Part of a small language model's weights.
Architecture: rotary positions, attention and MLP in parallel.
MLP neurons of a small language model. Each row is named by its layer, matrix (gate and up: input weights; down: output weights) and neuron, and shows model dimensions 144-207. Each number is 128 + 24 x the weight over its row's rms, rounded and kept within 0 to 255. A neuron's up and down rows have the sign that makes its largest values positive.
After each neuron's rows, "raises" lists the tokens whose logits its output raises most directly, leaving later layers aside.

L16.gate1399 [165 155 122 131 136 104  96 107 144 143 130 140 167 109 126 146 130  93 137 146 133 177 111 103 114  86 127 107  98 119  99 112 111 158 130 145 123 121 150 111 113 108 116 180 137 105 128 133 118 132 141 156 162 133 135 108  98 116 104  95 112 126 142 121]
L16.up1399 [162 152 132 125 146 142 120 109 108 115 147 165 125  84 149 140 107 126 138 131 146 137  89 110  88 105 124 181 105 109 111  92 131 152 117 165 138 148 177 120 125 123 135 141 108 113 163 162 108 112 160 139 149 147 144 132 134 129 131  71  79 107 172 139]
L16.down1399 [ 75 127 119 110 143 116 150 140 122 118 151 123  98 117 124 133 148 147 139 106 147 131 138 108 154 125 146 134 160  92 121 163 164 134 103 141  95 153 131 101 172 123 180 119 103 125 113 144 193 162 125 135 142  82 148 121 171  61  81 108 132 125 116 151]
raises: " on", " in", ",", " and", " for"

L12.gate409 [142 126 166 116 139 124  57 158 102 157 138 103 118  77 143  83 116 106 180 121  86 128 135 152 138 136 163  69 133 132 170 153 142 126 143 111 143  97 152 118 119 131 151  99 106 127 115  78 137 132 133 123 158 155 161 146 145 157 113 130 131  98 173 100]
L12.up409 [121 134 168 132 158 121 152 110 113 113 103  95 135  87 118 106 160 143 158 182 149 153 127 130 134 115 177 132 155 122 145 119 144  81 138 103 112  98 158 108 121 119 124 128 119  96 103 125 147 135 153 143 133 155 125 179 125 154 119 127 159 118 126 152]
L12.down409 [106 155 113  96 101 125 119  90 128 150 140 191 110 129 102 111 132 120 116 125 132 130 137 132 118 135  92 107 119 108 129 128  99 124 162 116 176 146 129 163 164 111  89 142 112 131 131  98 120 120  89 130 101 132 129 114 139  91 132 123 118 190 146 109]
raises: "ts", "ters", "te", "ten", "ti"

L16.gate372 [135 112 116 117 127 151  95 105 135  91 106 180 169 115 131  99 122 126 135 132 120 133 133 132 129 137 109 138 153 126  89 171 114 134 107  90  74 132 114  84  99 111 130 133 135 147 123  94 132 140 121 140 119 138 106 122 116  97 114 131 138 144 121 116]
L16.up372 [143 192 170 147 137 120 165 127 131 137 131 145 150 142 115 122 160 133 147 102 130 143 115 122 122 111 146 152 141 185 172 161 120 102 117 127 133 161 185 101 146 186 166 152 137 119 100 164 157 107 164 114  64 116 117 135 155 117 139 155 124 144 136 131]
L16.down372 [153 132 103 133 111  97 111 142 156 127 126 160 111 167 152 122 127 124 107 117 153 162 147 121 105 144  95 152 147 152 136 113 117 131 139 147 136  94  76  89 155 139 147 160 173 117 162 117 165 126 106 111 135 155 168 153 118 103 149 129  93 170 127 157]
raises: " be", " have", " been", "be", " contain"

L9.gate766 [125 149 120 106  89 158 106 106 150 116 144 169 115 102 131 170 138 149 102 148 107 106 101 149 113  79 187  95 103 127  84 161 217 147 144 125 113 100 142 151 160 157 150 133 118  82 164 112 149 169  97 160 103 117 132 131 149 133 137 121 107 132 108 149]
L9.up766 [148 148 123 124 114 171 169 113 113 102 164 108 146 120 143 120 128 144 122 147 101  79 145 133 119 117 115 127 143 133  85  99 129 109 102 113 109 126 181 129 135 121 136 137 154 140 159 115 133 144 118 136  94 121 195 146 138 116  84 106 118 134 113 134]
L9.down766 [110  78 149 131 155 119 126 143 137 127  71 121 102 140 115 125 105 127 126  78 160 148 111 122 151 156 134 127 120 142 188 129 140 142 196 136 137 143 118 145  87 109 124 107 117 132 104 118  94 104 153 117 167 108  56 147 102 167 140 130 139 122 141 154]
raises: " Austria", " Vienna", " Austrian", " Italian", " Madrid"

L16.gate546 [130 118  75 117 146 139  85  96  90  92 131 129 174 100 147 117 154 107 148 173 105 144 125 174 141 100 129 126 185 169 119 152 115 129  93 154 126  96 161  81  75 113 138 107 132 143 141 123 136 141 146 119 112 110 107 179  77 114 115 135 118 119 110 103]
L16.up546 [108 122  98 140 136 118 115  85 109  79 111 127 116 114 119 118 137 111 129 160 120 162 153  87  99 132 141 171 135 173 161 164 146 149  99 132 142 173 144  74 163 160 137 114 135 157 141 139 139 142 137  99 135 127 166 125 113 174 118 123 122  93  93 152]
L16.down546 [112 116 125 141 130 154 169 104 154 108 126 140 162 108 123 166 143 143 157 109 109 182 154 137 135 171 118  90 122 127 134  84 123 160 138 166 129  96 131 135 157 172 147 129 171 148 135 164 131 118 140 133 147 113 115 127 113 157 123 147 141 139 119  95]
raises: "er", "ily", "ered", "ering", "ers"

L16.gate818 [140  95 121  98 122  59 121 118  83  83 152 122 106 128 125 104 147 116 117 125 130 183 115 124 134 163 138 136 167 162 135 115 145 115 103 150 104 122 182 159 108 102 118 107 136 138 154 118 125 133 132 148 140 114 104 116 118 114 131 122  94 150 146 116]
L16.up818 [122 125 109 105  99 108 114  63 109 114 135 141 151 136 137 154 121  77 115 113  79 168 102 115 120 120 126 165 149 149 152 115 110 117 110 132  82 127 135 158 119 124 100 146 155 123 139 107 142 104  86 162 113  66  83 131 137 108  79 120 128 140 109 150]
L16.down818 [130  93 128 150 149 114 130 105 146 131  79 152 142 100  85 170 127 124 126 169 126 135 137  91 143 110 121  75 146 109 122 104 149 159 139 121 146 104  89 114 154  99 127 128 130 115 128 162 100 146 154 126  81 161 128 110 148 170  96 105 140 125 127 151]
raises: "hib", "ef", "ge", "b", "g"

L16.gate1492 [162 120 139 131 139 136 161 150  80 158 101 157 133 142 158 104 171 120 160 143 121 192 152 106 158 121 149 123 143  97 124 127 113  94 130 154 108 122 137 144 114 104 159 115 167 112 144 138  92 121 132 107 118 127 104 138 116 141  94 118  88 145 109 109]
L16.up1492 [108 157 126 171 139 143 119 108 139 105 118 154 147 129 115 131 139 153 146 132 156 130 164 130 166 110 107 124 127 120 111 160 132 115 131 156 112 146 111 116 116 116 153 123 119 144 145 118 146 170 163 123 138 157 127 116 118  91 112 138 126 124 106 141]
L16.down1492 [121 161 115 141 133 153 102 113 144 110 118 170 132 109 176 132 117  98 140 131 134  85 176 113 147 118 116 150 137 134 124 146 181 135 119 125 131 152 150 129 126 129 166  98 128 129 134 108 103 103 116 127 142 119 110  97  97 108 120 112 153 106 135 112]
raises: "yl", "ene", "ya", "ie", "omi"

L15.gate85 [151  96 112 123 105 143 134  85 132 152 109  86 145 134 136 109 130 114 133 128  97 160 105 115 129 148 124 143 121 160 117 125 131 138 116 157  99  92 145 146 131 112  93 126 167 122 103 112 122 132 128 125 152 146 169 130 133 134 129 130  83 107 120  93]
L15.up85 [110 134 103 124 109 104 136 108 117 114  94  95 131 105 151 127 157 139 149 157 158 123  83 140 122 142 138 107 117 142 121 116 154 101 132 109 111 129 129 116 134 195  89 105 154 143 107  97 130 122 123 127 167 141 160 152 105 124 158 118  89 122 100 142]
L15.down85 [148 111  89 130 159 156 131 102 117  89 111 143 121 103 141 147  94 109 134 143 147 111  89 142 143 163 105  87 143 138 145 121 165 117 141 129 126  90 142 155 131 137 126 122 130  92 150 101 110 126 127 147  79 131 150 148 127 150 172 146 117 142 116 119]
raises: " degree", " course", " bachelor", "ert", " diss"

L15.gate740 [ 79 124 143 185 164 139  82 150 174 100 124 135 150 129 121 128 151 144 143 151 152  93 135 116 177 105  98 125 143 107 129 128 144 156 141 101 136 135 141 158 144 154 124 141 129 139 106 111 114 168 147 117 203 142 117 124 116 131 163 114 141 155 140  70]
L15.up740 [105 132 156 125  97  94 127 116 173 155 105 143 125 118 132 161 153  75 121 166 128  82 145 164 123 129 107 132 140 154 126 127 134 176 115 109 174 142 142 114  73 116 129 132 143 108 130 105 157 144 124 153 126 109 106  71 103 104 149 166 128  94 124 111]
L15.down740 [149 105 115 116 150 129  95 148  60  70 162 152 128 102 160 118 106 124 130 134 167 135  82 112 150 119 117 137  96 105 100 153 129 164 128 122  87 121 114 112 160 128 112 143 121 151 133 185 150  94 104 112 129 144 105 101 157 120 105 124 122 145 120 136]
raises: "SR", "DA", "IA", "US", "HS"

L15.gate1419 [140 127 144 117 136 150 101 140 129  89 137 123 115 127 131 150  96 122 119 141 105 131  69 111 142 127 112 114 160  87 160 124 139 151 122 157 135 135 117 143 143  98  98 164 129 134 112 119 113 162 140 116 129 117 150 124 144 101  93 116 130  95 122 149]
L15.up1419 [ 73 156  90  96 160  92 170 127 132  99 135 130 147 154  97 142 115 133 136 114 149 183 110 132 139 139 106 109 135 122 171 182 154 159 135  82  85 171 128 149 144 117 156 146 116 149 135 168 182 164 154 156 130  97 113 106 129 145 136 155 142  84  70 157]
L15.down1419 [130 145 153 105 132 148 108 108 142 169 121 124 145 122 160 138 152 136 125 118  99 123 138 157 121 146 115 159 126 147 136 142 118 121 127 102 147 147 138 148 129 108 129 114 152 134 154 159 163 151 130 137 106 133  73 114 112 108 143  85 151 150 120 158]
raises: "s", "c", "ces", "ced", "ice"

L12.gate1194 [159 137  86  85 138 132 115  73 148 140 127 145 129 127 124 112 132  84 117 147 106 157 122 125 130 142 151  86 138 135 145 120  90 166 125 152 123  81 123 159 123 126 137 124 145 136 116 133 120 142 121 142 194 149 132 151 158 146 120 146 100 182 126 111]
L12.up1194 [120 156  87 144 138 107 126 148 149 119 118 109 121 124 132 113 166  76 122 117 136  81 149 143 138 107 170 144 180 138 131 129 105  93 136  72 177 137 152 148 165 151 133 116 165 153 134 153 161 149  86 129  84 116  97 146 105 100 116 123 132 135 119 158]
L12.down1194 [128 119 121 173 136 111 106 100 116 105  93 110 130 120 124 144 122 123  81 127  88 144 123 134  97 159 107 121 128 128 146 162 141 174 129 117 132 138 148 130 120 112 122 120 102 145 203 154 106 135 111 158 115 130  94 140 113 129 118 112  82  77 114 101]
raises: "ment", "ings", "ing", "omet", "ers"

L15.gate1180 [134 164 116 140 120  94 137 172 124 136 136 133 132 128 103 122 115 117 159 114 116 119 105  98 187 138 131 102 139 110 140 156 141 151 158 161 116  84 153 154 135 124 130 149  91 120 144 198 143 110 109 118  97 144 119  81 140 140 111 161 124 117 174  81]
L15.up1180 [ 84 156 103 156 183 115 132 174 142 112 142 134 112 142 116  83 113 142 147 114 136 134  90 123 172 148 132 107 142  86 105 190 109 136 136 137 108 160 117 143  79 177 148 155 128 109 117 155 154 178 120 120 122 133  96 122 120 148 122 166 152 100 117  89]
L15.down1180 [114 155  84 103  99 104 148 136 134 131 143  77 128 134 115 134 124 134 162  74 149 102 133  94 120 119 114  86 148  87 168 107 180 113 128  86 166 128 165 134 121 118 173 127 119 156 117 157 119 127 114 153 134 176 126 140 153 128 142 148 169 160 143 129]
raises: " der", " von", " Stuttgart", " van", " Hans"

L15.gate1442 [157 141 119 136 116 161  92 103 106 157 154 148 123 118 158 125 151 119 131 137 105 147 138 117 110 157 154 106 191 152 150 111  98 128  93 137 125 113 164 169 130 166 135 112 136 173 164 120 104 160 170 128 124 151  88 107 138 116 128 138  94  87 110 145]
L15.up1442 [132 161  82 128 123 129 145 135 148 145 144 111  99  91 154 131 139  53 153 122 144 132 146  91 116 139 170 142 120 117 134 138 117 128 103 178 152 147 153 163 107 115 124  75 130 146 107 126 162 151 125 162 161 113 125 105 109 136 148 118 175 178 103 105]
L15.down1442 [145 112  84 120 159 128 122  71 120 124 146 135 141 114 110 147 171 165 104 136 113 134 142 118 164 111 168 118 146  82 165 145 100 148 120 123 109  95 139 119 151 160 173  72 125 179 125 122 110 119 116 138 149 138 129 154 156 109 126 133 139 184 128 109]
raises: "ed", "ments", "ment", "ess", "ance"

L12.gate509 [139 109 125 101 106 129 119 123 103 109 175 109 124 115 145 127 109 116 124 148 109 150 139 130 108 142 122 145 128 130 138 132  95 136  97 151 129 178 113 145 123 122 120 151  74 108 101 182 150 156 108 104  99 157  96 116 121 107 101 136 102 112 101 135]
L12.up509 [105 118 154  98 160 137 123 108 139 139 126 109 122 104 179 167 111 136 111 145 128 142 122 111 157 128 109 150 107 146 157 151 110 114 152 181 114 113 116 158 177 112 114 117 153 116  79 124 155 123 149  91 127 134 107 120  84 101 142 113 143 111 112  99]
L12.down509 [104 132 126 156  85 163  96  86 151 127 105  67 139 101 144 183 137 113  96 123 147 118 115 135  94 109 131 145 125  92 149  88 166 121 159  90 140 117 161 101 123 151 129 103 137 143 148 127 152 123 115 125 134 112 134 144 145 114 125 143 141 118 144 141]
raises: "e", "ele", "el", "be", "ef"

L15.gate613 [152 155 115 114 110 133 106 136 123 184 135 142 134 107 139  78 162 143 136 103 148 196 178 159 173 166 125 128 151 134 123 125 164 143 139 146  90 159 129 152 148 126 156 109 109  94 118 173 139 126 158 133 176 116 119 109 111 155 159 125 112 131 103  77]
L15.up613 [130 146 129  84 152 104 126 127 200 177 105 146 117 134  98 182 119 116 104 128 117 157 123 120 127 141 119 154 165 141 120 141 111 118 130 160 134 121 155 139 139 133 129 100 170 113  98 107 141 154 119 125 131 124 133 148 135 152 143 140 156 134 123 137]
L15.down613 [115 113  74 180 156 165 170 110 129  97 115 146 137 119 159 117 114 146 110 145  86 111 141 170 128 118  92 161 126 109 201 137 108 124 118 123 121 153 114 134 128 174 110 153 109 137 123 118 125 128 132 132 136 158 126 161 113 150 102 129 126 150 101 131]
raises: "na", "n", "nes", "ond", "ials"